{
  "num_key_value_heads": 14,
  "vocab_size": 50257,
  "norm_place": "pre",
  "qk_norm": false,
  "parallel_block": false,
  "init": "normal",
  "init_std_down": 0.0,
  "optimizer": "adamw",
  "beta2": 0.95,
  "lr_head": 0.00443,
  "warmup_steps": 249,
  "batch_tokens": [65536, 131072, 262144]
}
MLP neurons of a small language model. Each row is named by its layer, matrix (up: input weights) and neuron, and shows model dimensions 560-751. Each number is 128 + 32 x the weight over its row's rms, rounded and kept within 0 to 255. Numbers have three digits each.
Before each neuron's rows, "fires on" lists the tokens most often at its 100 highest values on Wikipedia text that the model never trained on. A number after a token or word is its count.

fires on: " |" 61, ":" 10, " " 6, " of" 4
L7.up5039:168118127126103163075128173141126060154099197106124141113146105146114121119074047096147173125136205107145083106127118201141133063183158106120165163059122161150131157110087151168139172099130118114182108147122110058139123081203152109155150132156101119121130167162132134124111141096084110075107129153177136131148145122135112139112123128134090127106106143097120121133156083132125092143134121126106114139114104128229161110139127092182110107124130125155107120127106090097113100135135130129104146168105145124162094117130167107090124119076119095086132128123092165128189158132111106152

fires on: " |" 38, " " 24, " \"" 8, " an" 6, " the" 4
L7.up307:101163113158121150117088129133135065141116100171045174157119127160100115121072131121125133114129148141140117087095128143088157104129111066110081131144123144107135135122118132074196180164118146156108077086139063102154139145118158086114102145192182112104093145107037124126162100112175144119166103094115159163135101132156094139052153174189140096109140217174145157131058084143159114177144099139115191097139129181147138104148129131207181067105131126128112137123069064140126145177188144091133143123109139112142133086180107118163111141091109132084083132132103195128143128114137089137

fires on: " " 58, " GF" 4
L7.up1692:112131095120121168072132150111111115094139120160138148159135157133135137130137096128153157127094146150149166144133174114140113049112148040116052138068146119183137145106121168129140116133127154113158137119138134171142119122122072133123142110158084138110120142080150137186160152129145154121171171167094126153138058137119226120150127153110119169134142148113123169127136077155098121110191057172155087106107137163096114144116164109157098140079092147128102107168100085092113187122111161091148169164161160138131131119093168071082133091080093124085162139132136166108070162105107057155

fires on: " |" 29, " —;" 14, " " 12, " Swing" 8, "5" 5
L7.up2142:153203126129153116104102175123181122118114105212093167147174153144209111096117072140087116134169077131153132123104121154141146112141220077099161116071107130122106089168113098120134165135147125123148134110071139080100108050102056077077206131111133092160175106135129105145168125108102078102173134139095132148164117114082144108141153103114168124150109130136084195149113103136117113164155107201137137122153083138144112136112178091146159155081084151150170063099203140149147105137118144094108114149066066081151153187061099117101114076129137089102144140117189093131114109103148151145

fires on: " of" 35, "." 19, "'" 5, "-l" 5, "-year" 5, "R" 4
L7.up336:198183129107094164141070122104122105109122132147151109103121112056132196099106095108086152144158093128122140106237112146113118156166128105126120096067126100142164068206131104124155189152160126116162048141142087062116101164149255137112121133152140182152089100157106069158091123127100147110143111115095112175132149129133141139166138154090086121125123116108151161080154091090126163120155121170123156042171149134120136151164128090150097091079115139126133092124099113146076096143117136129124147148127132122122064184146129084173138138097055183126142154103093169164196120103095124137

fires on: ")\n" 24, " |" 12, " ===\n" 8, "====\n" 6, "===\n\n" 6, " ===\n\n" 6
L7.up3909:183139143174147154116115086042144177170110128110149143067141138115173210189108082172093194101086140107164155129123139104139125079140085095143175113133156120109126104171134080101075135166175121151045134139139128106148117121115099116148083172134122110069093113159147159129097086134105143135107127080119122081139093119098125136106168134089126150111151113163021172098120115065127108083156106110155155099083143135111162151151125132136080135160089102128159163177072170095163151104179172174110148120186131150143142156129119042164063122136143151189098112144124103154156120128192057188

fires on: " the" 26, " of" 24, " between" 12, " with" 12, " to" 8
L7.up4765:140174097221061135148158138133150124105104140186131086187114132086134092164206186117206121085140095091131166164126136081188077122093132100119124134141141154117127094130125162161122122143116116106140158089134125142122112124122076125129115113106127163112086053163140140203192084070121094098141078145131092128177137086118131144140150128085101161170138141104115131165153145117130102078149091133090120126162078218095111158230152148081081104089089144161051164203124113160169140092136088122171126105094099102116116125099114132129179131164124175142130148087138116164093068048117133148

fires on: " of" 29, " these" 13, " such" 7, " what" 6, " the" 5
L7.up4945:117172092160115149084112115136153192121137176185117075185062143133122117139148139112109134108098106130159196161168133166150220077181180082164160137110168144083089132065073122106084111153103136149113063100159108130108102083103137155104134130144183117067181120183151067128189071107161109167121151136127129163141116173130143097125068113112203092166116095157122120137125112116201120138121088154145107153176117162139176172166177129124138065101090116121132147117144077166168162053120134121189127125076123144166151135148157078155181149109082146162118124105102100080160098114157086170

fires on: "." 56, " at" 8, " #" 5, ":" 5, " number" 4
L7.up2441:128111103151100134161126075117171095168099108125099084144143188117111134115100123096114094174111135116145124071109081134174150131104158115135128168168099145102119138172122084139133110152089052101169074140056144096129201121136108116119177116137075129175112133111096141164138156107132184121112133159129099151112125134120045154070086115095124177186111084124090116111092131143184147185153144147164169085127118128159074150102168105194161159082166140152118140133143174078134101153141145124105107120080121110200154091139157133094168179059094068115130114133151118128131107113176155145

fires on: " the" 37, "-" 20, " |\n" 11, " |" 9, " of" 4
L7.up4363:188117124149132192121113136121083095124156175119153111129099125111123148147168145099131220112171177094105118154128132183156114139129136131162171144146111132132178082164084130135155132133121157098123138098089093140131112169092161129130144146101162173107122124211154107122104029158145126088130151093165102154110122118160135114097116096127066106120150115161086171115114137110112167077151082200150143125082142142186093161111124098156146125118160070115145122160095099130153074179131131082088156151160196080095079126102145122105136171163111106143110112118171187133126143148109111158

fires on: " and" 66, " &" 6, " or" 5, "," 5
L7.up5121:119156120165119114153111126122091114083151128141135140171150125170111132197171150084145131156157123141105198028084186127160140137142142173121123171088104133069114158188122172138155139138131104091087134151145073145104208143086088147106091102104119133103153115149113220100139137143091124166087110123097117089103139083111132126120085179154166141065088077133175135126118160089132114139149096096151145115115186131221072099126140099175154180127113134162098144141139116090083132090121095113139163110136148044131088073083140133137105183081188088171189096156116091131094122136138126131

fires on: " of" 38, "," 17, " on" 7, " from" 6, " for" 5, " and" 5
L7.up2677:153109137108180094103122203108127076114135111115149104116125148128191169117169140077178098124090164101132111124099138179163055088096121078155130143066142144068060129138102116156165098119101138153099139074101125129110136120148088135160161161143211131068150115187132070130143154156128152153114121124082123150082103114165118130102136127078162133143153115129145159180142118137109144102175088055106142108107104073173094173187147168136140202131161105093088114106140146075135145173150097137138149084073077052128071120099083151085180113078112153128142165097194134077104076126117111150

fires on: "," 52, ";" 19, " well" 12, ")," 9, ".;" 5
L7.up2558:169133105127111148095102126118141118113092128123152131104099147107106113163117145110159119063085115128085134179163156121125117154123114097117116133102165154124108077196138069196074119166112134145089103141131117092048068041147157123127158147180106149090114149106129125123082103124090097143166093123135149113150154122133136129080117128119117147128061066084140143116112156176113135026152166126115162171121096144136130159193148133132145112126132101110097177111164099132074064130137179084182229139116191100104102164093142102154075170147147094177243153184137114156103147176129158181

fires on: " went" 15, " go" 14, " Go" 9, "-in" 7, "–A" 6, "-B" 5
L7.up4058:133100171127128122149107182125138044189112149102110121060138115115123119071111130102117142085131190110122137070088148176099171133140122120102101088151102147096184093114153152093178117072147173091128121152129137115155089039129082066192147124117146124154117152137086117122134136104179208093125090080111166121101157068116098102124153121124141176117143212084134121128135123153119126148171123109102137080150115140165070103136129090166175139143132113117114153103152085116178134128160140156144191136100111127107150119142115140215149194100114119150140103168165148124142064140118118109

fires on: "." 34, " and" 22, " a" 12
L7.up2507:141132092158080129132099085105103119206099105128115110240179192093187152094113160106133130146137145176145096083128114126104168124121128126143141135147064139114118075123165094102150128101131099170117094134127142139118123120185165144077169118150096135140127166142072244126110086108110161116145080126123098182159154158130116157091114151137085151106121138108156143119106082135117142163211119191057219115128138169156125123153112125144068180047143116163138161160108108119103154146180137142134096102125143102154182069126131137128170128118167132160123145110102172110140118102133138160

fires on: " (" 65, "/" 8, " –" 4
L7.up1549:147129129164152149131150149159123100130128159167120123126161136122119135130136110138137092105155184153158229043121141157156123134165082137157149105112131132159170100146140091134078117116153094129124138162161100114145149099175128092103204139208165139097158108181132127112125119116090170135151200128139134157084138120073117123075078129078076109106080142126170118127053150094133102101126120133077182116203184136137161136172136121066170150131124113112184145137121157055124128076179176070133121135114188125095110160108081121152142116122125111188220074125123117133106064096136219187

fires on: " of" 18, " to" 16, " the" 16, " |" 9, " " 8, " by" 7
L7.up1483:129103118107114150184127097139187121161082158132139140166125101068114149117174196118137112137163151126039157164094126045187089104183124071121115134123103130126131098142122112149098134124163163113162153104066133117130139112135172138129168095111112151125113069174090114184150120079130113200151142099138088157116131130113039150137108060136048158155130080152025133115138133146111144117148071194107199125110120178089110117185139140111136115090121104118109145119125145133158126140111142147157110115055100119169140118119119115115154168142153136118151165093154092165080143118145156162

fires on: " " 31, " of" 20, " and" 9, "–" 7, " with" 6, " there" 4
L7.up4301:116118088154141161115126148089144183073141171116138142150140133081126144129115097085160119103181183117059108139124128080151126092143089118185159148142135050082110167154064137113134133166102149121123088117059150075148164128204135155133111190120085123125186152217138132149187094051127104145143160122161115057102130131154161128105088098141122118121102120112139088121151159136062162084134171149168113127064113156089093114137138110087133052086159169100116123162145117175111148122140012080060121116088112112116159118163112184101142089137178181150152153117144089166128162102175172159

fires on: " of" 22, " a" 12, " only" 6, " be" 5, ":" 5
L7.up1758:173143105169175156107092101136087126115129150182143088124188132101184147132094121109060115126086081162122115069116095128119168103151119115140124142185132074117147092185101127142113171137080148073153121076120114135104074080159095097057077124134146119157173126114147189101129082145141149152165127166152123096107168172149129157093171138108158117176098127082137179109163067087123182128145075115119151063127182121150121149113145175119124136095180129059074093134031143127140175110154164132175122099122120140062181090087097107098111124150162143149172150136128148109103080100091151126

fires on: " |" 56, " " 15, " (" 12, ";" 9, "-" 4
L7.up1789:134175132213099141137079171196128161087123135155134124139127146073170102136170115094099113112163114152088182141186188118149178139147134172105175099095113089128153114137139122098123185125095183114208145045121148107160123099138133173114130077120112171146107096134164137137111119107110106090112085170140080123186138159078129142099082165173150139181101090176113138102118167074133091168131111193130097129120091101150141120168118107138099107111102149136162124115120161130163109102186167087111144190172112065112135177095109075104097132134124052083158167147165163186170071159181164125

fires on: " " 43, " as" 4, " with" 4, " a" 4
L7.up1702:113131119114148097117206179149123088089150120155084061192123151088141157118175104092140103154153161158170120160129160113120131130105189129131129158111125111132181113091087169149151127085148155181106105143069110138068143119152156122113210124101137118149177142150097118116189070115093161135151162152121152102129086100118148118139169143138112142192068085140151147133142144115133130108164150108103187092163123138142087170094145106140144074116122156129128143119115143069126166120115082119081054140118118170097150114117109132111141106149124159152142142119148065077084042117101172174

fires on: " " 52, " (" 8, "." 6, "-" 5, " |" 4
L7.up2288:120132152120153117088150093118149121106122101141075150164151134192155079119082094134144081165202101142142147066126132148160120147149135173173117167092086101088085069127072082167112106123119144134155108098162121105104148163123138142038129082097144088156127136141108164154085102126150118115168197108094121165070120114158140135096158158132111168119108127158116164151118119123152095129112084186075135080224095141099149162140144091118152109080131159084126131144141126098109108122146099110112131085125128123082120156069120071122110070105121094139121127126123128132124128078108162166

fires on: " |" 47, " " 12, " =" 7, " (" 6, "." 5
L7.up384:092059133172142135150051101194162056151061130083039198094147093156132155118092128136130114196129185087151088140142122078167111107152166158097072117134115194166134085161115069055148208108139133087165142130116120149140164153167104127152093103151099136119121180209132160131156132101134146143154084149118114171180090143125108156124143186180137098145110140171066122063095122122131078138118111161091169102120086124149142131126171102147119110084076098090119114151076097080135103140127124079127147161082181117142068129146154146105159148069148168097099146149089113066153171114101145153

fires on: "," 23, " and" 14, " years" 7, " well" 7, "'s" 7
L7.up732:186106161178158127084089146081114124124123110088148137168127113116115099129145116086159142043108172102094119143099150149132120107155125109132112123090132183087140098126138122161139118151121158137043097126148137117181124110198158104168160174110112128084191136161136095167057087159117144167157086070087120152133096104157133163103096106123163126162100078139111095102111063182166145084136135141082186127155158146160137165114139137178182165127107061159071075134170118163080100131154130127137146112081100129071137075082123175110102090117135098167169151127165100161067177152177104163

fires on: " -" 23, " –" 19, "," 10, "\"" 4, "//" 4, "." 4
L7.up3561:137099100189184145112116120145192105160117093138151127168141151085202083088140075153155160075125135151156187148185106198139153102148104092172090174128125110148112117134106120129137071141159123151125148078101122091126079069156145089064144118155111165138130161135113142148180087105152132109127131126141129099106100147118133156087056110132046109116136124131148134139082179123202173099114110133104178154138181138134126161132102127123142155091127104096149115138090151102095094089149175145081162141107111114094089183152125148097097166095084113157099097122090131157173116066133225172

fires on: " as" 26, "4" 11, "3" 8, "5" 7, "0" 5
L7.up5257:116126153101123164128117126098114127122138099147157061073112123118182104180120043085136145079150166134182095212152143176126194114145112146115152106129088081118125144090136085075094103122129087129120124137131106161112128151128138065067148118199130122089233133094101152140096126187133157084111085090121092071113147141128052147122039144134087095124124136061106171126136135112144148127107158113135142103149187126096125156165121024120118139155116147184122112123150102182097157136126118109123102076120159139097202135157089138145120129141142086126080105163098123127129103142207146119

fires on: " " 38, "–" 11, " to" 8, " in" 8, "-" 4, "198" 4
L7.up4466:096107093186115118065159137099179131104072155076107099100189145195115130134095145169113157158133107148123098105132093079148102177168101153102145092101129050090193164156126105112102109179188111116156099208108149134103176140147180134131141085101092153144093106194132101150080099057117129152126136139119110142075158076121101133089151058104042167103158193150111105093114108073140097156128072112125144118127152157095156108154087116103085121116127145151178110127123113133152134152159153101125133134070071081163148104150149196172176141133144147141156179167102143157132140104143147179

fires on: " (" 61, ";" 13, " of" 7, " &" 7, "," 6
L7.up671:110146121113143179146140127104088157111130131144148096115085105112078142190149101170156135127129128125143119083100139116098179121093156187147118148147065180104167177101147104104103123144115144145144059144111113177121091151079135110132142105161144144128142086168092176135067132130038119137088097101147157090169180124215130122118045136124129142112143089087166193092099168083106113125126147154127144177143180107144155120173162040158110123140102155174127160137131118166121161125117105119130140113158170104136195157059096122110133163148097040150139118149148124147129142054111118178

fires on: "." 22, " |" 18, " +" 17, " However" 6, " War" 5
L7.up4934:105117128138059192089113093152100119152108137097049172157143147116134083136091142159220093190116140133121180145143126128144135061163131149197095129142106171103120122144120078150140124150140115127148042156124107100088121191124115111155168170145127141116063114145102184155148076128146119111135088206086138197106177168176109153090177172121117184106180109159135129075099062126113107171171045154119182136118105170089167222132112116142115187098159109108083182120153109068137098142146122097123135135089109127138130133148118096113105145124105125171087112130146155054186120102098154184

fires on: "," 88, " and" 6
L7.up4844:132114094079095136155168112132175123149132098159097185153155144100123062147151116158181095147118142110182151067071158076123128075122122153123109108119115141069148154113106177177178164147146093130088146105169183145076154147141117126132189132121157066119167142070153159117135180116113097148119061117029106122047093125178096111116113147167131166144126157116172103074102095148100125092179125118131118135117200126137096079182163121151108088120162101130125155164152138069127201184133125119148153144131119161107128094118141105133153102104094098125140152104124103133082132116106111173

fires on: " and" 48, " |" 40, " made" 9
L7.up4404:100101138133116132153134155143225136099033138087086166116180141163111108144063121124120211089171182141138093111120143129154135150146165120103177100148121178099127142140135069130103156097152111114149100125114149136139167104178126129111146106154116144109147095111100197087164122114170152140110150173112071101189147125122064125104106147156110162138168183104095129143130120139139162076114182167123128038126118192163101162144135119163142085151117129109118109058140121135129143096138156158047125095096118118131178066122178204115116173138113107117180104174112151172053054118111144138

fires on: " |" 58, "\n\n" 9, " at" 9, "\n" 5, ".;" 4, " Source" 4
L7.up1690:120118166171113150164098181136187159095005140130074136145140158182117139117081088095170180076084157163104100134122124158144162144112112149124124081174103173057169131183165060106116117136149126098111074134126097055115155151122086099148108196126148117146126121129129186112155097103127111066131135169139136188086158128132125135075133142138122183159174219135044143157129140108137128078127116135102171075111137144141103154145120070194197162109092103145062115148121121150137098128152189094119124125069135054105116090140133103090109101142187155123140044185130115127074134160164120191

fires on: "," 21, ";" 20, " Pts" 6, " |\n" 5
L7.up3282:122118105108109134137093180106073154153129138113148122175073191181129131157144116074154159077094120172169091094117102084151132138106154129156120134131121152115103094124165108161122119151144129127111120145167111187138120110109125140134147134122148189129082138137144113141099130142086120141089093119096106103147116177149140128055064143113159122122110100111119212141096119134114108152118090138103143170143130143121148116072119088134126156132147159099156130145145108097148160113156211149057169132176169097113191128096082101131138144098090146144122140204122122133148041120159161170

fires on: " " 80
L7.up2276:082102080161171171125151117153103121171112117137112141167091094181164181136151105149178139160070141129105142138112112164131123158146128152127149170125137121073176147104131173146093146077139117121126139183096089071168135156102105070172152112091152116120114114175143149150143122118123154134117107117183128119094165093199096125134150101157089149093150145135142122086176193094137103135096102140091130135120192138086141170184181130123061128118108149043119125137169080149164136106174159107141140138085136133131177196136128143183107102138184151154155113174098143129125146074113100201

fires on: " of" 23, " the" 21, " for" 16, "," 14, " in" 6
L7.up2278:144161126140121192090134198117171140151203138189145115147076098127104142147179143065125165149075113139187178109158109197117103084160136096183145096124145112117071050140126145148125113141124075118136162096128070131101152107095113100098147170156150135042128088165134140180186098076139155135124122157161135123124020099113131139072085124092135156153115172120105118140066108098091160114136091106080173169143114171122110178138135142123131073108101118054123197148119135146129115130174105120159104136050152084139116094105095170156153143090103121158141143115067145052121134104098128178

fires on: " of" 44, " the" 19, " for" 8, " at" 8, " on" 5, " to" 4
L7.up3893:172120118178168179142115198170096116161096134142101094181079145099092131183187173086171150117116178109103142135099145142153125170119148116118128100116135130116218032139075155139121133137144132139106115084135147160131109140159138073084167141137087141110100127179106128146156083136140155136108136147190168142162110164127093119101072150107145155140132124212102113102119103189102207154168151130129147116148154123111108142166143120170118146129126122111132140130126055088151147153182152117166124130080184082088111151133104165047122195117119111145128051127156148115111105111128094108

fires on: " " 67, "–" 26, " (" 5
L7.up574:137084160143137196144096210115199108107133188113126165135166116117196189168111093113177116139186248179164131077151098118068202129181143118102132107108081101094142178136101101141130202074140151144147125131101129127086113143159105113132116084162114119112122119168150119096147149048163155126135141110134099121148114082130181128132112118156166123124146149209106119100136126110134087119083129121097075114120136150144102153210177083116123097119122151125085116111068091203156154086112123090144121112052119162151090099153139128052185100086105120131109126094099115110161137024122143146

fires on: " of" 39, "." 17, " the" 11, " from" 9, "," 4
L7.up2839:129166152130115112133145162080119130175146112117166072088109144093147102135077117124111180091110156123124195108139126165104165097173094165180141132096112095136171094115120105148074153127128123113150076182150156110166140116149140134131148115175163154144115091149095152141120115118127146100192172131137138099134168127122036132112090096114135083156133134090139149041081192109110143139125131153131148098123141146169123118141125128111162134080123146090101138146140151176144098094142131108078125097143138150091161153169113187114150165117086058110232104106104161087171107131129128161

fires on: "." 43, "1" 12, ":" 7, " " 6
L7.up3008:153121176109168104107095164118098099212114155144119123089109144075101104157136068128126164164140131107121147095145128157088151103118171105160118123056160139162125074172107173113131106154136094168161141148126142128072102042135071123045131095140115083162140155084105118142153129198114213095128125199174135188085090127163124064104160125122172221159128116118150147154100101096183130106110122163134083161132146137167094113182167111100136098124134067146129140104098141149074128127158041125051106130184127164126109163114137073096098122080123110143154118103154162101132087101159159117

fires on: " |" 30, " not" 13, "–" 7, "-" 7, " of" 6, "st" 4
L7.up4070:107106117160123178126112166128164107208149184164070143129142092098183159127154119076112111124186117079098116139103144090128100101156101134136197138171110114110105154128115160123085099162149124107189154124119144106169163143178171124085099113081142066170129115172081072159137124075137130131058146160139102107110167142116106097118110091142130126150115122152108141082160137140125194142136093140157121073128124156115117122176119121134087143089167083087162100180173111165156127166168134132103087118117127086087186083108161139095192249092117102143094128119143190165104158130154122117

fires on: " " 54, " Title" 12, " |" 11, " it" 4
L7.up4395:118126127102188134127094171151143105109091123114068130092045129188169097134143154109123115113158138116150140105135145146175161130094161141088094103130140082158156145095056132121142139141142126180119114122153175156104151106049088074102157115120153069087143149089089145172107121114120118093151154128115097147108112106128138079106072113196104149132102104089118163149134115132139170145125109153165092142143132202100137158116207084147125152098120099080097139139156130140082145098105068127121171230141159158127137070127168168044129173100103082182150140104100130124143123053086180152

fires on: "born" 23, "K" 18, "k" 11, " " 5, ".k" 4, " home" 4
L7.up5080:126156127202111213141179159122116076112152179120115086112116150109088178132144113082101147163068119143174151132064160128106130077132122097137127129154128111104092147168109140143165144128123105174143189149119122138096140114114150102136128078118143143154165166106147109123070141146124117156096105063134108133105089145117171130149046112097106185106118062066138166140122139150145143179162154095162164158129136165086081104146204084104156101171122138124156176114115095119062173050125112130079124087139135102137134147137182132113127104127101044114152152129149104050110103104148112114

fires on: "," 28, "." 18, "/" 9, " " 9, " (" 7
L7.up3630:115085137094128169097143150166134136176126120143106111135139122133103109106108032194072099098188128103104135072102154081127149100147119148133117092145122099112098110111119056130172133117158136173158129138076136128098121084125086088119160164140087115139109124184132138121127127064120111160118104050150121122092091148106109151070155116147138146093111127186136149192106125163177130072129109125095111126175133171131159149120105108123097088132095120108149120168102120087122115107139061052132128120117109136158096139150160098096165105156103123110117183112109096167105145114115164203

fires on: " as" 37, "1" 15, " |" 12, "2" 8, " of" 6, "3" 5
L7.up1536:105142174137120142129089175122148151152113102090134107093207115131176114165100060083150174094126154109157153121137180141062103070196106191132120076137092074134154143152074122097194168101150111128152087115150096101186126145129135063111150115133120167134216090165158175119071095125177150069123108059087185144151108126135099160124101149165141137122184147068126118098145103066074139152117165127148147108162107168171113153130155077072189127073123120155083139144156120169120138151173075062106139157144116137088081094142114158119124152127135037154098132144151156168125150113138179123

fires on: "\"" 49, " |" 11, " ===\n" 8, " ===\n\n" 4
L7.up3365:099159136141150096153143140150145140096104178148112151080082128146176119136162078130111159064036095133110180137160165144186155081121126136182094055134083185097147136114138136100105171121112163163077111152151098132138122129071110089118174149110123161122113083150064133110110103109156114129090113070108122149152149155176143130082200137155091162105179156117103136085074137112190103143135134126126136135149143112107121161137165074120104082107131158122199076157126141073105147070145175134153184156136120191065187121150116104146127149120098113218101155142128157095123134135072122140

fires on: " and" 27, "," 8, " were" 7, " was" 7, " is" 6, " are" 6
L7.up1943:121108131105098108096111155110135094164169171120136137149171161188144123145151163148152113177134098143159131096068136163201144119139147122098123110110113154108088157121111167168148186173122119100121104128151069176110089126084113145147121081087192130119147123119117125131159148123155112067062144180062149166085094053145105122145043146131142112085159104120176141149123078151088059152128111163087158170138115101124086140152141105173120180115148088145100166150124094125142145141132112127109125138181113094149115060095107097129154146098171075106185145108132129109071107160073117146

fires on: "–" 28, " " 22, " of" 15, " and" 14, "." 9, " ." 6
L7.up761:105111166073167128099137154139147144157159143160105096148075129156068150141106098160134111154147156124145122148102127132094100115130127126092102161141116110061114122144089123145166169122193145114144130127127133175114129137173113110189126130104111048144117174165124163082150122054100158107111110161137134139099103115112150136088123121113099136144147149133180099194099053106130166136126148153079131132159114146091101166091093121129073091120120127137103116163110132063095155153111114092084122123096125111158136098105167173098151175077129120132154122138107102115117102130129062190

fires on: " of" 32, "–" 25, " " 20, " and" 5
L7.up3392:140135079147160090107154106143171129178117142143093068187112138119066175107133049124155102122160141129102099141114153125132130161145168143155144135168120100103118188175127142117119078097096138153133111139079116088177109112153162108126115140129145117142110169218127153113100129093109166114112133139108123117062114092172120148118110156187131096076075149166117091061168129064133102111095093099115134114148072132190093165118127130113062094071172131139155174095140110182139126109130079122129131147154065106137135145074100208108153115075175121081121117118091173153134144147123111207

fires on: " and" 30, " the" 12, ";" 11, " a" 6, " received" 5, " to" 5
L7.up2307:155067100191137193138119142114106106179084115115047158168128127136103109158185119144082146093155158129119099206130173128106113131147140070095142156101123166147133038073114140182135147139136096135120117122132124061099135138156139091062149101148101104117117090122137145157149088169123134089125188099151104113139161106131037153110084125185088115126126137143055144152108115200124170144076165117117155086142122181107137090161151105177080135117124083117140111109123157119094002125164135074094195110113155121114157099084162111072155144132154113091160113165146139093095126163133152159

fires on: " and" 29, " was" 16, ":" 15, "." 12, " of" 8
L7.up2167:169108074164128162088130067154131130119112141125115089098215148142139109114153058104123160119163138105066151179090128106140146142240141160065088076179116079107125169147095154092111161145115140123183148137133106084081086115127117141099083174139164148104169100179173128069160148086144120144146159088138069109087089177151180160070128136143075124133168097153139144121168151133096187075110112134108145091130119145160164112137136092137102107082157118148093058113078123159084171176165109106087141123071146130129126089097138105044142118080108117130131117089098144142130152117082102159

fires on: " of" 18, "." 13, ":" 12, " the" 10, " that" 6, " to" 5
L7.up1559:151141142138111200165088143101123160166091163106082113155142165082071127099109057148116234154061139084129177098146123125109119131121125153126111126125117077128192119139104112140149156134158111124150048145123085073162147092169203103126149161190108103140126081130119086110054109120115166119144090109116131162160163146112059144112166119080127120151113124138080129125114156089197170131147081104174143132139106186138116157146170138136090124034132182129125152158075143145152163115124152123121122134102146141131183141142162135156123143126107083123092130108117155123142117152132196147

fires on: ":" 25, " from" 17, " of" 9, " within" 7, " by" 5
L7.up2134:122127078118156184133078128140181133198132132095040166170123133097168168121111131153143210081101165122065185091156145150128129107129129089096111109151126143117138161145153094150081114119169109124115114158091115118160109077181109180104134104105124127172114146186124246084115105131100150123121089129161141070088166127129083127087161149118144117159157088164116151121087195067141134141188086129089152114093115217121088154111125079119113136095138137137096153147196132119171108136181148032091175051110113073110157149118106117138225150129132114124110168110137207188151119154109168179

fires on: " " 78, "–" 7, " as" 6, " |" 5
L7.up4980:115078128148119094092156144142157148206143147106060213132185099113132155118141135144145156179153156136173125145187087136133228140159190092066139156110142161127104160142146163157132202108136068098161154160087090158125085182134122110144154150170142116178115163174107101147147110062097202101116182113146135162130126116124112126128099117137093150114124153169119135138184108082109061099080131176097169143143147159180147160158243079151108113094152161155106130158121099170073054135120114101094065073100179092118130119134184111137191130095098098129120105167101114152176107084102103106

fires on: " and" 23, " a" 22, "6" 9, ")," 6, "5" 5
L7.up1412:150156129151087184117108117144191117138085131061104118106186116144115077126117049104109183080099176109086123147140088123100123107160139195063113144154083183048098131121140104167138129131098122127138106114134145079131118104114163118135136145203115149089187111179133137159089108121167113082103052037168124152165170125126111158100084126163114149134123178108130157145159160176145150094142190124148143120120099137130132132124145130206079155150129114138167151107145113197098091101114182156093118116088114145133168106130157190088135113170153055141123124140157188156074078145154096135

fires on: " and" 64, "," 12, " (" 9, " or" 8, "/" 4
L7.up2949:111122145138139125126159104083171046160177115111155130184137110151121123124137117113143093076145140159141122101029138156146104119101135098146102093172146098077124134148132138154156170106121126108115121126110115143102097096058106120147154163173145109181139109121106142141177146131130117142128125091105146123067104132132140133119102187129151127184108061155115129132119125153147132131145112109141191104163144096186089102131148139172102113121135098092042099192183055128149147103174087150081113105094077110141100097124118126120113206100110075196196147053131098106141085117121196200

fires on: " " 49, " Team" 4
L7.up848:112156145139189136146166178149103129130127102180069131154089183086142121120167105113155131137097205169149177140173125171133141106135142125141136169072116072148159134114055173159161073077119147158181114112135121110141123142134140072098135133138111086142138127112105136084183167112079185083104158120150114160108111097119109102126156126126129180139110146138123206140147139109154153080127127180165085123129190198146094168086163097149162136087124110033178173168127075065093165092126100147101160168158131133112139185147138104092133101122084105129055110149095121098087119087136145140

fires on: "." 49, " and" 11, " |" 8, " than" 6, " the" 4, " =" 4
L7.up254:112129079151148109149075106138169120106135093126099140167140121126095161119158062142150128133132134116180178101132139102086105126124130140104178113130133168106114114154142086093194112143114144136101132131092118174113120113108148109108150075124108071137107141128115184106092103087068147106126078118144160161124142149089142173121129179129112135108105108125149130120119077110106194132158080153080154117196201162155121121118148150169091156112105142100133134143182108077107146126176127086129174167091116081173098111121175161115143129090147103114175095103134117146129123071145156182

fires on: " to" 17, "." 11, " at" 9, " city" 8, " City" 5, "'s" 4
L7.up2034:178133129109124107164120083171124088122087174133119121175156181105103082085141096083096149150127160093074129129130126163137148113148102147122139155086112151095129124112112078212179118147079106136164103164146165138145100138143155118099158142147136132110139144074068124138119097127175174145139106110124098171190156123156144131128121131144106163151083165123141099069123107106098131140138087133128161098146098206202174160115108118217155191063105127131132170119193115135100107098126152145116166116162170144147161075132176139086160202079101057134076129121125134048163131071121114120

fires on: " " 58, "|" 9
L7.up4868:137173118133138157123146123087110137113130123189048130138116080151089093156122069140202139161120127142111144158176143101095128132134136167131094174129110110124157108110084124157077157151116091079160139176104128095102111125115141080052117114131154170148161121144131095127137080083091124166110150100179121127140120120108138123145145146142063163120099108137125096086103143126139099145083153143097160167152146189090162143154145090097094102078117146143137152128123111193103145100100167127151149132048111064167163135127202186103136142135131172150094116150105152127095159075129140157